MLP neurons of a small language model. Each row is named by its layer, matrix (gate and up: input weights) and neuron, and shows model dimensions 0-255. Each number is 128 + 32 x the weight over its row's rms, rounded and kept within 0 to 255. Numbers have three digits each. A neuron's up and down rows have the sign that makes its largest values positive.
After each neuron's rows, "fires after" lists the tokens most often just before its 100 highest values on Wikipedia text that the model never trained on.

L5.gate201:087169088148126108129139154146090180123130144114117085123165126145116107144145140148143156157165126144079091076154117107077111154119123181075147123155073111133142139129177101108120101118085160111096149143146115112120134077140170109135124176089112133143081139107088093145119109150187094119098101126150156156180179069152115184111127130108120140082131125090166118126143078162157147189108071078065079188172069217122147134150127181115075062100081130115098161184146163126167070149219132121091124160143156084120126076064137178091168099136085142159116100147135145165097139128095101119162123165201100129108116162046108121143113154108147125171145128062137168105128119164159130185141191160192151158124109101159104095175129151102122150177151136173118133140164173117182123102134087
L5.up201:156153108137154135174154095130134104160126127110117122096086131103181101113135149105100179150174110156154041115133136160162114127139122147109141129077148129160163180120152074112158133132138143144092125136162151068135098114114125151156127198081111150117133126162124110092192123122115176075107091107123162114149085104107138205116113085100092107095112164166105116112113120130184116124123127112152149158105149148121156148089126089116139110118051094178117158151117112121197164084106112249099154102120132118095139115148173126075176123110164081126118105080099104117124060117146169162108125092159107113099167114104139140085091169072137162117106083110143072188129060116139211143075095163119116173073091076160086149130125119138093122177183091178075167099199154131185138061156109
fires after: "al", "Am", "am", "f", "and", "ud"

L8.gate18:122123121083175163106144108111110124135133109092122145134156133129159102118157163092086093083118104131209104082095158053121108099153148102160161159147162125157125123130188108182159156168089109078140161117098170143154198130106129108174163101139130084043149202071150116179087119144162140154111077119148177159081093107093184102134089068122073112073107114152107108133179176169122085120147047154120134149161148132109127118093110095139085151184098152151107174143126127144146166134140152149160131125094158148147247137062127165120168137183099147154100140110171110082092146160165051179098165082130130143155118102146136136115118125139070098115128112093089083108156135112119151131098173133129084137187130117139155140067112110111138136158114091134136102136083053102105118118138176
L8.up18:125126167108148199104147137077149111145134108144111131132132059135128183155189147137133123171092158124152163148126084158125124136134133077098194126138128121161103109153141103124157162091113096143124100195105112144110159116126127139140151114106123110119158210156117105129132109097156120131037155091099130124123109095164149148171111060178115102150131161094181163147131124138108030142119128136136082131096070077122135145073135175089132097101140144189141102103109135133123151111124156120175206135108094146167144148113156127100135178084138137158168099133124159206111143025121071127088154094046163163144158124114123164128113151155180131162113149159117175082110163117124078157071084152158088094125125078109106065102150230176093056127118094164164137083122136143107112129174148
fires after: "| ", "- ", "R", "M", "P", "F"

L5.gate631:154163128123113122152110186165139163170198155113091150077136088121176119105153187095080078066186101169143119113074115116098100110186111121151090130114143166104127097116139087091122144091070078161091059139157137079190137106195171146130117105143148153143112106117093125112129144080183183131121107112138186142174093102103139175149161142087113111120134189149158164116204150070133101088140114160177116122116073159145145102153152145148083134131120122123139107168134051158112157132169152131126078119177124152104119148101106128111050161164115155121072135117121133154109114056103112074134165117145115132039134158158109135122156121106140095127121185127131131120060151167120105093122193093139162155113120106156133097142120173123172108079168156164080128099107122194167151057087154
L5.up631:131145144104151140169137127076093196103132117122080117119149106129131172093134133200071184126177181112150126117100104084112192113131099124043121146148107110160140119147124109119195140113119116128080089106149138095152123159127158107172125112067118089153164161107075214135126166116119178141125069144138169165172086131154160124148121084132173099109131132097125131114157084137116127134152127133141094107085142097157102185173085199177107165133137121124099160106147058178160108103118170158165141146142123119119125115162145158114116174104109168100145044068077130182179191150146186089113088160094142145124141188088152142114074130100166142060108175168099150102068115069109123151063079104148148131146084176140178142110078134098103129149080079146101088125114128139094126115097100
fires after: "E", "F", "B", "M", "T", "D"

L4.gate451:116128180120154115183109179104139133159093162123154085092103136139122072111125159105108110117183091146117125135098128170116160120129117137112133158184112137081114120106127103167133151158062134103065091145094108099210122081115153129104108180081143149164135117117084122179095104107152088180154131125141113122120177143158180166132206155185187141178160118085143058061199072126129192115155087158064115177129121090165136191145106150113130156070053093130075084111105144101114131086140119133188113122145155121101140147111090160127170106128127082133102167149131138126130139119147114192145162190105087125144090131153124129108113061157072123133175081139147175135107119171115177099156151109128087189104106180099132167137051188117122177131177098115092094120131098154112143121112112
L4.up451:150093128118086121136089146162142131077132171121131163090135169109185179101175107113145137114155113131092158083142124098103093102121126138076063172072137141093178111130132126129122139121161103131096133160078090118125124122084189128132111107131070132192190124114159149101137086165138119180153163112148131165154096070088144099122104162103110096150121150176082122083102134152172117105210079084195145133144176147186117138160167153120095152085104177176135209110178168091143141140125131135126074161183139076133100153098177169114137125135137113119134137080061163114113110113074187129170145115183111050103183098141099124145053151097098184119147154089189136110169106144070095096158116135128124123095061080138120102180120153154145135186116122127133141125102149100078134066118138
fires after: "G", "L", "g"

L7.gate684:128120096103123098131138181146107126100149089152175119130062163092110191077150164122087097125040179099173173098112082057145162143137133125138118085123119114064085150099142151152134195179166127132179094091070116145141102084083128162090103157161131109185136129091193093124123146161122074091113113124165134168118152152141170046091100138134104072092100114159092131151080203148118138172061176112115123125149165128160103094076155070142155164156132165138054124073129079103182113137149140157123177138131117114139150139169162157120124142173153110137147125074147144116082162169132119049139104142103143129141117144099161108093079141122050141136144173153108091150126150094128117141101115132128139108099111080168092088132127143106146086155163094104137148067074120174095126078149153
L7.up684:083176180113122119165173167097071100093126072169155137138172159176087149169151161127122115117153102116096163128136120104128164121166136103134191123076103165129101120108177178109191173131168182164089115128059102088119106090088089145146182159122193120088143112145129125155158126118206089183131100167173127100130150126150152116090151091080107090100145108090206180082116101194141127107115152127139079117155113166127099120106110127145131107109174151110155161123087177092204140162156087106089148107161191137071133127132135140128101191099105134141146100093100092089103150150109093097149110123148098162117159092136091081155203158069123108110163126147168130113138118127118161201078140135138167085131074166119108083104079153140148122186097090144137174133103150122066153089093141
fires after: "olog", "Fer", "O"

L5.gate482:083147105125151155068140099147140136118151157118084165137128134170162164098082156122169133084164090127107105118086082117171140145120054166189130156094172130125101145137046112171197140071165080156138108113080183154122164093107149125149188102107134158138155159173108061136109166080119145097141127145108096152186121060186123140102091081172070125154125142161103164061075193152086133136178072133143104114103148174132089111131180096155101141090094140109132183131096142175135136183099100155111126124147120142105139149118153159122124158133086134167076128114146144116124109150142117103105125170090100155133140190131180142156081151158133143099085122164177086109102110158114171122151091172076081128177130127095108181124114150081064099107108135194100109211148075113155110119129091
L5.up482:151173158196101094111132118154097111158131190087127148112060100077162151115135134177134139078060101114109091113127160160163149092132158125103155131132170117128110164160130108119103141149132139191102186131116119083116163078038124178118139176164188136137075101147160099121133106147123143171181164144120105179165107141127112160134092162098101135139119104154157115173091168110129164126116089134111125195120040114144074128094110125138167115148124083081076157158158089136102117146128167102172156141129102088127093110140148143110130104149088148131062122138130140086167128110110176214123116095119091114130117190084169058137151202102104138170142143156169202168174145105166150114141097175116147139223137100161101180100117096120110118068140114093142101078119105160103189095114149
fires after: "K", " ", "H", "Di", "We", "Be"

L2.gate269:135121117123102150131108157029156151052115136095160149125088103089159149150116065098155087167127165141113134087155137072161102087139130104105127125122128150168083106180152111122134064131145171115115143121112141105094131151132095076164109100136109166141132092146107155099141142129110096147162161134085163108184127143078084139115114129121149117111142139106152122119103174137168134124100168102119150144121153138093148106161082085140057103181060110100155162127223171117150173101147118124057087157090108109117077180137125162098117058147141154135141122162089168153116109190135123153154125038104067081131159139110137138199124140131153127100137150123122141122057132183131128161134159130152129129148053111073140123233152129116106185072170054164137145098128198150172141146104178
L2.up269:166120109104132146113150112134130121111080114080178171116114123115130133132145117108101165190181134122160142140078146143138046137156129080054114131104110126155113119166165127125155122144162158113118135163132139129113191191164085135161124103166158125092171135086101133075108133178128109105112165200160168211103173173181115131163127121135161136166141147124154102189134144114133126098093101155129167151154176164113139079096176074114136156099110131114139138144177098134125107087112085112082161162088174133156059115150111114142125088096112112124168108123114073163117096091107086077147117023111097152173122110089135139117153110125156153146192101134118120205109135127106189134138119107096136115063129166135216109124167095206149163127132158117215170095120183097204169135107148
fires after: "| "

L2.gate56:116172086158082162131091093167093120139149094133139128105072169083159123075064109155098121106109116137167163145125155136056177172100083119145171131155080126166128130173169123127131078149091116185102165149115125109128106143139117084131130184167178140098159089132131100086164065126101114122084112151171118128209108141178235148121076137137146132206139157130167114150100104193171125109156192107107143173164152197163140091105104107119117193097133163150115096125102177116142170063124089110110112110143108059140101093084159059138132119143089149132190126119119090144117105174159058126133100133200111096189139131148130160114108099194111105110121126096088082171143139083127105103116105117136124132122109168169068110120085131129109162197125107162110099113150144129134136137142145
L2.up56:128181039105146146122155139086123164195067158130090143123175134153190073086095133094134148073096102150132131126120160063132160141093115156137095058102107095115111173146163141177153135188121165114063131099151156137095118100141121166127151115160124150144090154128114182128143000110156124108111137120095146143139110129128092175147129151152193140126160124097053143094078149151104157109171106155094139155169155150154157153112097151160176187128136152063119156117111122104097170064102171121143110117166116123100121095126130111135117142126126116138153207088180172170144120116151149176115159114159136073090154117152135118115124145117123136095146071147157069144220143116149126091096124087094091125118177099151157122082142177095152154137123149158162154125132046062133094186159136
fires after: "the ", "The ", "a ", "early "

L2.gate171:147114119124150102098126099126170187125149143115151116166152134140131151140181107091161178176140070152102131105120146127073071128110102163118141113128138123123159141082165137113093065162161141184105198160158135112183134115104166084133119108096132111102104072142151091177133169134103097112160165174079103179173125154121108098104161112190132157081113154144136112177153189181158087167127113166155127108141110130173144090103206101131092172101147178126165188190116154131107070117159109152111163089129129159114139163179148176138204070102130136194142197126120135171106105114094110177095137143128108146169156129129172179162118148117134111165114092140132119061176098203118118143144128103128153121144057127055119135151081167170121123172095063176098125086162147126183151159105168
L2.up171:155117102100104066150127106099100153161142134049186158168185101101137162157151116139149131099062147171126105152136168174127079176111135137090164165140127146075148132107115142134124164080163114125122190173184141116135171098102082127152104087122104112173109144117076156166150111136143134169169174139120178061105156111138127094119111144072114105109124135169095088107101081169065192159066132073131128120087136133131046147098144154132173132114112130166161115142136101102123194095150124165141117160139090080054140098101128094128129082115092105168123166097202094168103094153204129148112127097189094172111107103115152114143179146143100102075119092093094202140075082113065128126143116130194171145083107139141112126100143167154147116109135165141163120128104077111171084120117083
fires after: "| ", "(", "E"

L2.gate272:132189101128111118115142175116115127162084135083084104120079166056156135101093090123125126056173148080087150127132164155038107152130105136145166189136112137104162125143129105146128093074128127150092115143114098092163154137100138120184152201161162136092132108194084062052105105191112158124150123144105097131145104156180178156159150115127180148221099127168098106181133083123139096146103157172135173161166105125128133112112100112157132108109168137138083137130122090137175172114075146119099083161114128132135094144083109134100134092116094120131184107111106060092132123141147114170134167064138105194103119141127120140120126186167163105109153148068131093128112115132093094119165111146186095158111097077130108094119075177106089140215167101082089087153146156107111152110145196
L2.up272:156131160163147176111133126043115161093135140128166136119105177197087115115200119131130081144115121141149139113145155106139120101099089205103098140174099158108119159140153119113131103083172117075132127148114119179129156129035106118153106152189134119134114155128169165132133132137145167180164115156130125163074131162133223104170147131142132138120098105176142087125163179114128146107133137127156094104151077118158102156085110131111157149199147132059109118122061163086114112097129117076127113143147065133119111189095092115171145127125122127205137104109139061125089155100093123116097148163120109048077105158102166125152165129098112156150119166172140099100123102186089153162064093163073154177182129175112092141078141112066105119142087103079152155095106178106065184151118126
fires after: "the ", "The ", "a ", "was "

L4.gate50:088103122103125092152179110102097187181130098144094121160154176131145150063115122123156111149140155137212185166083121120175180158132156066151132077130092129104106096122145103121160128123112145162074091113097110145107108119067129094104150127180172139127159151088105140125098157096167124137121087144115138114134098119118152133111109128139122124114071132110178081172171153068174096131185118102095127173162097090118105135217130126160179072101123117104181160108123135174112142065195139080132082092183098067125161134121160132181122193095110170132051100122135167102153187165100148202133094114079103121139122149096110117144132154188125087131133131181064123085107100135169159117155199135081141088092153137137149075133128158166150103138096112119124162110124136187129143098124201
L4.up50:039134128109101148149217188174145086136211150175149128148100142045111124146114183061203132116088080128166095128133121128135131129135165118141197143148042173100161082133086129143142137139135157149072130158144160134151112156113156101135104099152152096203100099147119094165094168083107117124131077121137076109169133081124062101079145156154091153083174131157177150122123160102115094127122147173110174120103110150116052083150114170124157114142120115178113140127132132131114122147121115159090118143151055103067149128163106215100067212108104122096115126117141073096100152148153180149103092112108109124124119148149063106127129143137175098068095082098139161103107131058120139162149148125087153134124128107131116138120118088114154138108142120153144105080092108091097123094115113
fires after: "L", ", ", "A", "O", "R", "D"

L5.gate78:107109119185149094146165175151131153149092160167105147078117114138133153099158157145151149149185148144114124110141024079138118118185103105091079124143108119091133096144166110108155161107163088081094082111118089040081140091144162162074159155149138071100167083128140158129129102156153149150075073089109140114096123145133157061073153076129139104146132065187078126130077069112139128149146111048117129106075099083144044143131151135137149112146074068109090125166147153099125117176072128160142153111106119150156131108178068108156110119200106142134143153117137109104134158111096121149121118153172121114068141167153129131117127221104124074135126117100183104064137094154162120132143139133141094165169146116130157057150063157096107128148110110126169163125156160154143160116089165
L5.up78:149136154104106157138104102148139155120072087086158130140128157121126168152097115121124047137103132085104123104130136133095181049100149140092110112229125118104179074126127062071050072193126102168134176150079134113108067149105151135062145120118164108138080176091166152166110134145171100177159109128147100170083127127081196107123149134162103092107145117050147087102129107173146147165121092135084128172115097177166150154125134096083065124159102155104171131129148115158120141164092154186107167139118140139130188081116123178122174176120158144159097111173080133112087199132103126135160133187174078103130150118131105141146114177097161180162101146150132089133156121086123159147124111103144152098092122145106120072173132140184088120106125134119133081088098147172092144090114087
fires after: "B", "b", "G", "g", "out ", "eb"

L7.gate630:119128141171094147124114118106098137197121162119154143154145130147083116103137142140136143079149112121145205107111123122083069145166183062112100130113074139065109083103114147150157102098130097121108171147135161071135150191150189075166126127105110161124137112106076204124150154110097103172111175091108082146151121156158218123120127179125153144125128060150149085124179176112141103134112165133140134129204137153167124106120075166106123103116130121089162151150108091154204128117151112185164109083146166089040128082085141111155137081106119171177098140122097140105129108098143086173134124094198102078134121146087110172144114157181128183155139210112156111126091137154108152102157125176147081127143116164128118201158132097137130153148100147130150064132098062075135080132149096
L7.up630:166159109145101109123124163183101097119139157118123137148146077134098102112089167171154110120161160122112059107156134088105117110206120100111120143138151104074153131159117132116107089096127098129142141126136142153110065114132102114066063063168104136145109104160116165155194168122085130106075152184126102086123091171137171132135156134175178175055176135132189096189162133186163199195135129047121147120163166149135096119100153147142142163128157059111119144122140124111127212082166145155071148143116066112128071132148065143123143131124137117171101177140148167195108141148136109173129133184175182106133145125161143100122075139177064117116188166132160102150098110139111153133106086122135123165112136109155116079156086148123093108212122086136105120077140134088096132110090125
fires after: "a ", "the ", "an ", "The ", "-", "198"

L5.gate641:104209120121137176089173102123131123143100099136117132118148113173144158111127080151157082134129137117142154148187112136128155157161151124158125197120118148108101096052086087127117090117153184121089148132144109122075093118133102117103101130120165149183144110142110156131119167104135175183117182141071124141070174171142168130145110161180116102160115172089208143139104116157107114089140119133133113203179125085125139085185111154052111083159106113116118120198143098178088112134120104156132178108172118130106117147109139185087130095127134074145084168138070071166106117161153058165075135148137077113130094129071196114112123200107154131131159151158169120093108143107116186168142105152088123159137060134118113194139132141144114117137112120126152138044140178166104178062179106
L5.up641:098166150147165132130093175130161170124175180074125114143158150144113132132145196133080079134113147080128147123143139108108089112140182117111130159152126141056124113149103207106127164065147148148146128177107139158159105091140192066116149145114114099101120085112140137070143106146155173138097126093111216135164133082124081107171116149165113113149160089103141133184154132136162104122132116171106085192114138116168116124169186127139179137098130171158098145181080152102101124103064100169092135122163133077120107159135102081079116123078154088119135142109169081132097092142183164204180096165123135109107160181146115184103097149144135093100151124115131174077152150120082132061098122189192080130125121065088125126100175153180174093142084135166156099078101119107119078143157097
fires after: "n", "′", "L", "W", "pe", "V"

L2.gate67:187133074157150166077100161162081140114137153125160148174113154115152163041135166148180085073105124128081136106151167172098133150121100089133101158128137090083151113104155146196124072139110151118103154157065156134100146171161132168103121092101125122057098124133086138117094104118096064153123112111159084091146113085153136178087111108123131091136199166133146081139155066103148114154122143168086196082163152122125155139115121120120162155106162127142117140181080167104182136155107144167102122134151137034102137103098157116144099128115114075166091147110161145157102123105128132145183166169190098107186124134082170130124082126082105154078097154100102115132113158128118132149106122064170121118093095092218166120137148143094150150147140115146068099080112141085094173194143199
L2.up67:112183140113109111117121093109137175075162088124138103135150103125108101165146093182105155141129090142085154177153174125158085152104081175083134169154168169174123091151122108129087100131168161161129151082250143167134107123094098117115147135111145129073125139113174069125115133107167124132123161157091084131147151111113126181114110161064171137098180149166145086125096150092132110088076125122109094133171220112114092144164151110156147140127129108172095115083129143091085168118116155146118161103110111138106081163108083154119143105107137203099117126137035103122145157161094178087147148120139158108174103151124169097169119192122086121093118135175088123168151053132069180136129055161135086151101134219073141131144195114170137106128110137107109148090102145146161134080139152
fires after: "the ", "The "

L4.gate71:060093159177111119067122169147128064161159116152121104095107125156214148079076063172163130126202169116178134080075135105134130087114136081119163105134154168180144142137149076134097107088067128116100090157141172171189134140100190129114086105146119167163217086200143125123133092079106158147147092092053116092135180135104078112108194128134099144161078115097090139141106184130140123121087131125107136113081138151097128124155081044129175117046145121153070130154154108162081101101127141115103143093153114145107164108128132164119128160094148157172109107144086172084107138148105181138123126144128137147122077115149161141110136103118123070120142148168160123118131057140098107137148118128129138109173160209157162125139162130139127138110074183103151150077110118145124113140146149
L4.up71:153157147131130081158091141090174130085110110136118149131138087171157166117181138141172152131076133080142142123139119124142168094141113117165133129097129165085096176179125157122112118166149151185145064146136174154142125120125135184136126081084096133150110102122130174122111126162119060193113124129125114114103138127156133163147097147138131058160106221085059184106153071110145159114107105108082117131099126162138134136173059075087134126137125091126069113132185143203122111167171120075115144167132126103136179124165164097151145095131136167154145083102169161056116124206140191099188118091125106141137095156149169088092138124111185125178136166201123148063132121128142151105102113108072111107115136126172145062110065139150100128055080115122077132127184119169121170174152164
fires after: "K", "Sh", "C", "V", "H", "P"

L7.gate647:139148144132116110104141136129125094128136106190120090098119094153057099177123151164188123186091152140129183107155072079078150132146137040118093087118104204149133105157123147110139175081116113116123149152110123123132124093101115139109150160164089106199105142177078116120135173110133122147109185127199144180088186128132185136167142117159116135121152229143143153172095136144139114083079103116147097190090119142121132116088110157091072126147079148114114160110092144183159138126167090143166124187078174117091133122100174070139128059115103159201148123144197139159147155132120142116156103138192103100127131077113167126080166162111098107135145096143187110114186138135172147118102170196151143120077150135112181112127092154164133147116065184180151143135111162116118111153145102
L7.up647:132155099159134178093166112133123145129127162114101125158088166141158126178172133144190095167094052120177113066098084149156126121106127173121124129130090186153127101079080092082098141134113112117131119155085093139163086119177132136114092131095086118105111134131139202161124123135073148144052149186098112065143088128108095122088127060128150167127127121100184113138156159186130087089142099144170108163144191159164113146215132125098114075123190118107164118103134102138109134153061062096195127094134091095083131109108167147170175145088117080112189097128105155181126144154110110171121094107147173134155161134134101141123026119113129098100140094114176167103129095104111157157169154139101123067136203100112115148120144112092117106160140139163097164164137131119064149142167169
fires after: "P", "p", "l", "ch", "Website", "L"

L5.gate350:098090119193141157153170071147126117124061125151140090129146118191127115129106076133065131132116096146128135053172151112131179132163112164078101161181084183100155130170154135111120149093102166098158144166127155099162140133144188125065070152105140157123152105085078102172088082140118142180159206128143127115100135131120119135168126113121112148159082148128148131158182112183137116086102173116133137114073143083105046120174139190130112095142111096118180121084117103129233173162123157123182079152128114139083146085086144108139141114142116121157154167135167173153141056107145135152070106072174096147184099142118154174116094138091135129099174145152059122174105100148141095127146159111103102115131179135157127109114133100179169108094110140160142110106088191092114063109158128
L5.up350:150113127124124146110225102149141123123187129116147142108060089161157157130184141109117102125126106078141121137070059177133141208127157108071123153120119139127125086185096133122162152075104102109113082135146098135220155110088146132084077150151161158158046163158091112132137108115115135101077123146095113149129157111100129103110128098152088151121135104079119171107180149095155150068100132131129112116144121137140120134198107160134108166096127146053146130154115065168179156183095127091072168111148164161168099098128153129148127156107155138136161124129114164137145173093154114118115121105174189186066084207127164174102178107155104217142079104141157139129106152176166184155077081210152154137119154095152144147129136165151161147156130129121122101140103137175125128113095089
fires after: "P", "p", "S", "ac", "ap", "om"

L8.gate117:076166100125172113109183146110184141090106116154096160134135158122088115176135127111173157206102180119115146079175079107180193084124111098144126114111120128067157154160094124120116186150121163127123141135113119168094087170159087079127160131084156094151127160139095130089168164190117227160122094105104122145138069090087091077114115119078126112145094135114088138139155147079106147175107107110122106146119072124158146123163133148153153040120100110138160112078153124153152138152142108114214068123075176166127142112103099135151159100086102126156133153198128130186137162160117097162068113125157107128069132150070146119153110110088095112125145070117188181122168141085125184107123110177129085115168106116105168179146149117081109074139123186161106101159100146091152114169135148
L8.up117:130179119087067077175118123108106097110102102155131143152129173090101093175163075118092085113096076093159140128150138151133123174147167102083108138153118091097126097113117096166100098123089114118135135099088085124183087137144025134140111135122139118117112127147095122177138182178128172161150173140110115151101132119066091114139130177132099137157144108078128137108164145128117098099152151121097146135115138163124121133112218151175153108149107115132180090174153093123119136132104078166128067086170165122094149135102134113156122146125143187144182102107149055201115122096168069166045071070125079118091179174120184153155170130083046099128129172109106148199137100108147090175114163163153158197124083082136120073117129095142154123072138129105099139154168133114104145129099164
fires after: "in ", "P", "In ", "fav", "O ", "Jan"

L5.gate645:056128131187122137182176171105085107128113101052078137145094157110150128166127196074098171200122091121119114188168058108190092114087093150045119109145146107120148073128110110101077147162089135082073157156165105105124092105076124121116129176134092175157113105120121101104119111150140185106161095173142154124177107123140078107100183109164156177109124094116099101125136064083146135162134171065125123089131083164080108138177142154076138144132159016107149161141133158145187117084106102113087168154104172140090102150108102115125121108175108121149079132180149123160152108151128164144076131099171125144100173122153099127139111102122135161149091095137091172105160130121186137156177120103139159142119135156157127115159069176155174161139141105119159150141126136130176177137127139
L5.up645:128128135101136117102127182135094147078132172149125135047104105090138135084072139157144178203162129155183177135099172124176043141144128113120125083132146131108143123130110158168170086096169145192071120181099110111119153065175135147129060128143122145187078139099122173105162126064139106115129148127167158136160162138161090162060133171119157126148138103101147097110069129104147140114086118153192165125143162084166147138017094143069093121088166190172102170104136132165095093162060163113092124104167143126151137126094146191135129118120152180080151128107128110152115116094184164088137116118130156079107128140103159069106127126142120075127139097153093155183096101162150103114055183158172112117151106152143157099146145093102127101102133118178138096104127111130128150164090153
fires after: "al", "Camp", "Ar", "ud", "Al"

L8.gate343:096168104136119159095158149089103147109138114089108131117122058120068154109161152103143138097125112115064086133126050119081174111142131087106141159107091076121141132112132127118123167128134167114122168149082157136114099150175081110169101109120095111148054118128083105143143199152120125149134071163140085113164106142127201131161128145120156127113162129061127145096143115104135050203098107162179102093109107138114141190116209104154175139108125090099153126116103130124103132113109093080098088172117150142081145164144146103129213146155163122140097133168108114181172115099096109125125156099197105147043145186121106145171140174128125101145224117154125082075141160108147133113104085136153103143180041110093089120151122153156121125164099099131140136162131138181137063183181163
L8.up343:076137123078102115135159141077085120190093095083122131153086151103121138203098097093136106121104142136148099115103106150144199150132094153075106072124157121092139086149145168134135135095156120097087159067088116135157144086134098143204149135115132121086089095142139111174167162135109139139109110143089114142135079124226145118129190118141089079071126146166150144066063112071127125155114111100144128091164188129094137130133135182142123134157150129133155153150125141107128124128170134132164112124136115140098139160173035103121114176130158227145116119121098153170126128145106066092131121102075136141107124145109191166081130145121135103130126126049098158121227128103132137170178151107149155156117149184102126060123145155127104131100083216145179133129137138139149036083117151
fires after: "the ", "in ", "In ", "By ", "by "

L2.gate354:123163115090126084191149130084200148101110125112128181137099121099117128144140193126108147098115103150099085107096095115105096158106078105100156094119177137117164159131132102140161111106061095114120151124124134142175134162122197110168124117124114092174099105054090108124130120158075149153134077095202119151193090099159127087070124101119075071145140108130104208054137141145124094135059116159096119138121156127098061150177166122156105123134110148188127121100186105092102131188161086108135116118128153123128082145127164162116127147146153192234099143113128093135119083115211113129159120171071118152099128100117129079132133170103153120113184090113144149139142152214139103127144121095183143175117083120122186138202137138119075174132111113142157081123130162132146130118154180
L2.up354:106151125136091115126080190211129086106148059159067104158106140167135099181150132103134167136100113133113165142100153220083113146150112137199119122118082123154118145172097098142080105148193170117108219120097140114105094137078152145092107142130176160102100161130090139205142119139095146078101155151131152192121147114139121115108135100123047141115162115231105077130101134110097172110136170150109133085156114161111188090127160177117124106093159141134092166112103162121140058152123108072122129143118126111113112149098145137171112046075184120160125061144145112122148131131130110125078096099136119174133127102176129114172117186131137156089105117106122110096081147153094069071177140089097159096144151124098139147096145185138053110132101124127155155089156167165109146114135117
fires after: "| ", "to ", "of ", "was ", "in "

L7.gate390:169144114111101141125162157142095179090157134093143088102123133118086167103083184130101070132134200036117161132150137104163118150153176144122102083122199157162056035137108087106145134165126102213116158082139143146139131086129145087114122129138101129134033170152122095086191165137071138130093194114104124194133087122142132124062171121126098150087109150092136117156177167132119140155141063123169078117149073100075136110156205098137046120154082154100127153125165151152068110140139158115080156120076114140088181155106135189147129122157157130180145127125136092147163121153136140148171102129164095137127128108118128167119180135120156138161078179108181129095164119078104085105110171165093122160110143119126138132163122102086115124130127129158155127104093172132103160095134149
L7.up390:120175175116147164115169042110100172141165178077138142116111125157163094105116175144075172117078107173154139101163084179105063113208066164108150129080096145147124090088179134089161141152103145152124135127108150113132139118110127139100102120115117107150145130172124071131144096145143116160086156080081077183102095066153096151151167149102169055114143090122176093135182084160126074185156131144086115091158139162180108093150124157094135155124181145162091103169154143100140068127149106149138151182075154157177084169179099102052099134088166174134102148115118099154151148134145144113145121066153148068132117122112121107084122087085132103141124121132135136122108108153121158117120076108160159106139160183109062109180109135121115111164060147129125112089165124141098090132212122
fires after: "W", "We", "′", "w", "G ", "Of"

L5.gate330:087140197102100130167147138148115119135157080154146107129118111158162204142155136123158150130173126089119094102170149123150185173124142184116165165079099145110144154113125117089137068121142148155083100127102145065192178107148140103138155107113121141108151110140142106138083124179125158144192086079147143130124143059125154163084114078138091082133214095107098143109073178130136121144078179068103172116112175125140139134069153123164126146126123187128071123151091232105111124166118177076117064176137157104122120154191152190090066131128105109096118177125119146085122135135129134156167108103135170125136131138136186166096160186091105095127093161168101160105127176123133120093168098160125143119134123047119131080120088113108192081126089080106132139176172149118164089139149114
L5.up330:103098145134149185181093103093146156144129114127157119156150165109083107188096161151077178115109126112105132115084099125109068147138132118158144101131136154138093115182104153072103126117102061212126107110081150170118129170120190129124096154099113113131111182148125085077089147072108130155112122179113063135126101150170145115101119070142118141117166155127090131160126161104178172083071111148092141128109081089179166126149145119133095168055131126154144141128107145129135072136051116109104117122196094066099128118117134156094172134115161175122088201139080118108139181116107167133132067073145110105095127159174122205116134168106094147146161111132158124140106173154090172086169101150151117083190127099152171089143110109152074155183101119184086132158204176121110081141121158
fires after: "K", "G", "| ", "g", "att", "Ph"

L4.gate657:148184119138195139111163182131140126129142100130116090180057105155145129187110159126128135091157125104075098157140174095101156111136108130170135151118114152092116069166187125111181085120096116058065150149123103072105092128103210146128132167103138093141170144140082108119202149135129180129166070090134128140178121093114133137128090159131159040149121184117108146144152130139097136095027144131062130132165143100090088127119113121105126086130153116102150193122157098176119086179186161055136144125101102120166139139130173084161102085147181071162136191139104142153084122108110094162144126131131112149127134135114127167083137096158169146147170087126111175093134108154087130121133173143165101101147091125130111193159079131101207114133130166186115131109110116063119124185121120
L4.up657:130145086119096098099131145120141101125067130153158093119120125153138150096071153125141158129108156183176123123209105112082132139164136113153123120104153131113069101129134161072165114101148160141130088110100159151127186150113139116110075154124145068098212179186150133122092131164179157131084128089128130101147143133112170110160170081135152178110174114109147151163094106132140124132153133045196201140184163186205138111099128142147071101058145088107111158147127107126062119101102047111114118115151123101105144098139129071135104136079213117128153178118149125092174180079163163131182152163168078176080065127191080085145093150101131152115110136137139124162129134117131081092098147132122122131147097134140146079137157105049164103127169147159076167099138153128142101133153122
fires after: "the ", "The ", "S", "Gl"